config = dict(
    n_layer=8,
    n_head=4,
    head_dim=64,
    vocab_size=8192,
    norm='layernorm',
    rope_fraction=0.25,
    tie_embeddings=False,
    init='normal',
    beta1=0.95,
    beta2=0.99,
    decay_shape='sqrt',
    batch_tokens=131072,
    doc_mask=True,
    steps=5037,
)
MLP neurons of a small language model. Each row is named by its layer, matrix (down: output weights) and neuron, and shows model dimensions 192-383. Each number is 128 + 24 x the weight over its row's rms, rounded and kept within 0 to 255. Numbers have three digits each.
A block is one neuron, or neurons of one layer that tend to fire together. After each block is what it responds to, as a language model described it from the Wikipedia text at the highest values.

L2.down1513:117176152146136116136149141115179123171094139097129162133134152110140143124158108103150125132153147126135140177096085095108125154130072131149088140155088122132149135099128090135127085127173071161103148139086136130112094121121140164109179100152131142142114153133127105130136147104120138121163143139129137131201124110137125148153115141129128114144125128113182135105130146151153143154087136087135068131133113150106107120096165165076103112107178139145109100082107119131139119135133100077132134110124131133141121127138148129166124108111150133138138064126147102148116162158156100120
L2.down1976:166160150156113137146119123109118115091123119150156146119158137109118090133164074111133095116089157112119187146143096153144140169125113113114112148164109093127129155162113109135104138173139101150119145109111101121123115134088114122168142098114112135133140124124134155101099085118107118139126138138152211128122085111150150125110126124102160119099147149142101095095095081141124099149140122104160151110141146143148102117134122113109150097119123159095123110138147121111156110096125092139117143109097146131125104121106131129159117200132142157138133126146163147158136099175174108138
Responds to: Metre abbreviation "m". Mostly the token " m" as the metre unit after numbers in measurements, tables and elevations (0.23 m, 1,960 m); also word-piece fragments such as "and" in expand, "umb" in Incumbent, and " such".

L2.down397:122152116126123140122145122163105142137130127144140136126099151129132139097167103158146119128131111097087152145121118100136110145155170116094130160145101127135080117103122140121141127101160121123114160151125150084159137116159141100130101139131175144102137151151164130119166125093110134141123151130116118150158121104120145153138102097118096098134117102172124107146075130100104138124096154140105176162097139101107080145159154146094142117161122165170121096103076122162152115117071142137106130104163134151177117191143143138103092108157107155126116141102138130090169134128129145117
L2.down651:086119139140122173119101130093131142111084155102142122110141095109117139132112122137150144160141108126141123086145137092119131110125124129136140148165173091117150114144117136154117123108113116148173124102139118108149121132128147119150045152095181104130075137159104130128133130102150156128169075101097152128131094157147127134117073132164126145103111128138114096142160116114154168117128077094122138109128121141128100125125139131133114111108134127181137126150158130087168131105122154113151133150149093191125150166120157143109129083136103136123098125110098143119115125069131118167
Responds to: Heading closing equals signs. The first " =" closing a wiki-style section or page heading, right after its title, as in "== Early life =" or "=== Singles ="; weaker on mid-word pieces like ing, ion, empt.

L3.down774:122126219124166120131088141123143112110116137121139135134139117108138105128152173130150110128119150142122149047124078131148126111134204163138118164150151120127145123131151125133134136078142106078113121089127129090147137129111100117103110096117125130100116120127133129102107085100129139144126123099110131130145104075126127160161150139088131110126136118126183125131097153080113095130120123067129122114169125132128126122120139107127119134126150109109122124114127167128104116087133167116095134119089119120111137125205115104172118107121172171122136106135143132148131101145117088082
L3.down1034:154144110112130076172094097116133151114093128140149103123095143095159123148103141164147126122158133111098167125100145117094157126110163133125141137113157120155114101109146129109111120129157123137154098135113112117132115130093150161182125129110167104110097139109134181140180096143116147094126154111128099140084137064135107168132124116149139081137140093129135141112084139122145130104081115134110131146148133147165118103137160133112106137191156129140176128086110132115092136101123152165138139138150115137091137095158155153113144166127132124123085155123130156077150117115142127128
L3.down1046:122123117124110114099152110123133064173143090105137117125089141108116086105105143152126122109137133130149137091156126128130122146106154157105147129168120142137111140150103101145156101151119172067130183117080151165141126126142125129160163106133137084134117134085117113135106154142109117091117146115120150159091060081118175151061186098133109160101145129123119094103121122147113122136134120130134154110150092155151173157164168131144102100135155158141131164122129129138134125080162130110152153090120142107146131109168123145124128151163146113104123140134114091117147126117118119180
L3.down1211:121124124138118124151151138105143165128121110155130140172160132142141117105135132167157113127142107150126128078120104150114117077102154118157095126106121152156119137126165085140135106130115132106103118090136119114078137137129114185128115135152129117097143197101124105105098096158115119119162141109147146106097148148140196108136106115153132109135138124128128122189112121127104117163126147063108136107137144115114156085119084134141140112151133143115133137134151147098133136137159135179135104125125158141141102120154097150168121132136116127160129105124143117063137101125124105124
L3.down1598:114107128124174135152129133153115136094121104110175075084127135112155158149101139121130132095122114118105138149127125109122104229137138116098158108134130102087141143105098133167128089149137087138110137098167147120147144151110147169125173099136118187106087137155148166141119143132131127134152109108130162147140135148127130120176169140123122131101149103093122125103129122120152138087098072116151102115123175109101131129175137148149079097086120170178144118172129124157097102150124127169139113114164139106124111119115154177162145158102102166122141105142153145133111138096139110080
L3.down1770:147137140127151119165125113178147135148140058107120104106160158114156143125156149131122098134115129122105097137123170156134121142127123104117141089158103146219105097163108062139155114152137160159147088105138136099139122113090166098137072139110106096146153152086108107093138169180139100118125138140098142113117147128125132149139075124121116150110093095166099112141143134137129121154121110082109161136122143137138123154101103124122105141120115167157101133160140160120106110107129145120119108129123137120112096142084159199154168138131144143139119170199105124100136151085119123086
L3.down1782:111136126139140131105141157098114111114150134135119098116149127131113100143117140143119109162160112100168085107106133119142128168140126128183134117130148100128130101119095096085115128110138086128144091142108109082107165101130112111125091147128134143119121166100100153142117107083130131107149128101151163175088106140124143108133094115163101137101116093144090144123115155104117130174137128137138062149103155092156102110106125167121130116151105140162159131147127110126150122110104120165119114139064156048143095152114147124127178147116164145099132137106158164098134095113127139134
L3.down2052:099115134173141143127156141106147126129101096130132118138120119124155143118089109110095145093150135105128143096143112131134148116123180139158164190134118137125102169103110100124148142118146118088091116086124073110147138109143095122150117097122143103126135156162127122101149136114182097104115096126158162148114109147129147109135126165126112138125121159132159116140121112130145149119119080123121056113158189071134140091141101164119148148132139145133124120095183095082149125092124129115099129143144172125137123144083132141169136137139109085138146158111112099081106111136131113085
Responds to: Heading closing equals signs. The " =" closing a wiki-style heading right after its title, like "= Sheryl Cole =" or "== Description ==", and sometimes a verb following a sentence's subject (formed, accepted).

L3.down528:155176148082158057098116138138117098083135119089146125113164135141169116129131125123134142123144144148155095114124105113106139096120124146101127111121133127147145072155122112115114137167136106126125108117115123094111104154095155104137092111108130106134077011093128126120161092121188088123156118122108148139150122109117120107133152102127160133121155135094154145110133135154159159115119067135123159145094090130089111142149130133128143134133111172141145117093117160137130081090121125133101180111152093116107136120174105114143144169119133123126108158137140149145135104113147159108
L3.down562:118125147149124135111142127107140111111131114108174143089141144108106175143117139152161142137127102157130140135139124124119128131158168116146095115133118120151095149151075141147093139059115143126148108113186057065121113148133138120150149148123105126105156170159148112157155109110127170104153150114114129125150132112155105146148134135120138111122161145093138082116132150121146158122144137134131135125183107093134112108140133126162100095124099131137134143120138157165128097100094170147136144156139152099143132131135120122114096131148133154142116111102143131122126115061154153148
L3.down871:145133154200137111117096108116151119123129112138113139101126125102086138140140129133156119119139169135127149112104110132120102129142158123136136100148107087108176123116132122127138137109118146120132144124143171190111134134129100155122108107127122122088129165122167149121144171151127148149148099142113109142106192107090145126132155107109157148124130120096124139118130164128131157086148130143146080105137107132148146087145116150121144129125136128119115135154123133181116101102132101199110125101128165153095131114128128103132127137131115140066133115078115130117123134091118153076
L3.down1687:128104129123182153122105112122136128099122114115137116136146108104141127143133127149059096150123125120106132101151161084131119144136146126108174135144129117142128136118109072134158176133164107164151139115134109157085146143136143102111164110108129128121108171126120154112131162136127082122162104130110130096119131097130156131126124154112119139177139146095168130148140114129122138117098098105109141077107149106143096134153138126150126161188126091133115145122116116118149070109102123121066152125168184089082100155113142097140122134128113097144126105151155129088118126109124109122
L3.down1838:195141111115124118116134122107095099168137116113134150131143116135145126165137132172133124141132116124145127099118111086138077135123102117115081122149108149134138123130123140136111127193186167080148167154157095130133133144133119140139146173146136130099092097138120134136095177109143136096135141105146098126079123125096122164120098132149115133154103120135112140112143130112115105161098138135135134134160117117109122136188180104111122176165128196150107170088136129101138121135150138121169112114108108113162149128206121108179126110131119119105150125114116185155141140133159109027
L3.down1961:124115131123143105100127095162123124117112122126144135114051092170138118141144098150141126111136156159122170156126082171170108163129169114147148145141116113128127130143096081159145111128107152121130135141126149126102101092136133121118169177118146153133131087107154100118135131117112134081148140149125146134082112144103102121152134110117143129148129160147087166105123133136103156114131147225131136129129123112140100092157107117116112142130112186141139140107119122075111139121103124083145129144132134129121167144129150128163093136151068122097134131133125121144107101124129127092
L3.down2037:149136151112117118113128071062101098122148139099125151116102153133127109154127126134157114110140128172135158083131159138150145100113140144076113128131142109103101138141098174176158150124153126089139136096177139131134113179145125131128125119124144112112100103135139088134150145100112080137137092090140091103101111107126147134091115099128141132128161110102108132118132107093137138141134143144128124136092157167132135123097151119143123116101126145159143160097096145145153147069145115083144123142164130145105166134121108123161106157123117115128160149114093140124159091150138133155
L3.down2266:128116108131126106110148109089148132139150119104118131120114124115167139124120130138126152081105139163119154185116089079082097106143185142130132100141156132084153125123136112134119112100123130102099116089109141162154138119133096123127139143106146136106132114121158110100152168140145119151109131148110166129131130117112178130137150100080107148111129133095108159130117111110122128154149115109146133122104143113106095084094163131121152143119141160099149160084140088146113123105162139130089109117146153157104159141151148132113121105132087100123109130115133169129123141144147117124
Responds to: Metre unit "m". Mainly the token m as the metre unit after numbers in heights, elevations and tables (1.83 m, 1,960 m), also word-initial m- pieces (mafia, muddy).

L4.down431:086106140142175143131122161087121124133139121158115128131103142150108126137142111105144145123118102137138153124134160128131139170104142101181103081057119108142100125144172146119146128127105121119143130172088139154106120178147080130128141101110098127098113118117150185125123126094116119170172121115092150170116182092101123144135121152152150108124157125132100138118098142148127115078097130140149134132151134087099120130106105116120107118140146094116156153118093183100090127125080135155135147121125133129148130126099131153126127163143117170114108148120193139151097131133165169099
L4.down800:124096147155109119113150102126082121141100150095100168094137115140135092138124129133088112118139154127137116127111162115091146113104121076128160162119144128115166114120120109135094133167130152170093165111139141149119161120085127141120116080143155080141147137058138174087156092152100098141144109142163118152090125113140107132120166105117128129140114084128101140170116088126118181125112120162133132119170137116093151128105143113080120154109156100149122165141116113181099193135120150125116096144140097131144136143186115115103138116143100137112140120143136171115088151151124117146
L4.down1626:059121125149112153096168132129099130128109130131095130117158126138125092092156092136147095122109125150129158141115179103104127135156107066146131146218145145125099145092131156154157120091129081132116121140117152147125150114149123157131136148099124161127163129136136142094167130130135108121144102145142158143077141141180119137140109128121143143125214117113054097096147130127143133128164106094119135154101126129131122112147142155080117101141133128153153122143125109105069173113135125150173109126153127141113114146121088130143093124135157134102117143107168124161136077139106122132
L4.down1963:072133165099125146106093100117122125177138135134129128128134140149148111149128159135084136114127091150119112124143120154150132140125093176110112138133117103123129128124134171112088126156147102135140146155119157140101093099111114153106122120137132145139130148132142079128132130118138106146127145117159131150141130125102165123114165128157142066128146191097129116135175123113129134131139122129154143129093129130136145125115136158151131085088162156097137127153125108180153107128154118121125137145192144137095131137131101146129131132128175145132108109121092104072141163156157131122
Responds to: Wikipedia heading closers. The first closing = sign right after a wiki section heading's title, as in == Development ==, ==Early life==, === International ===.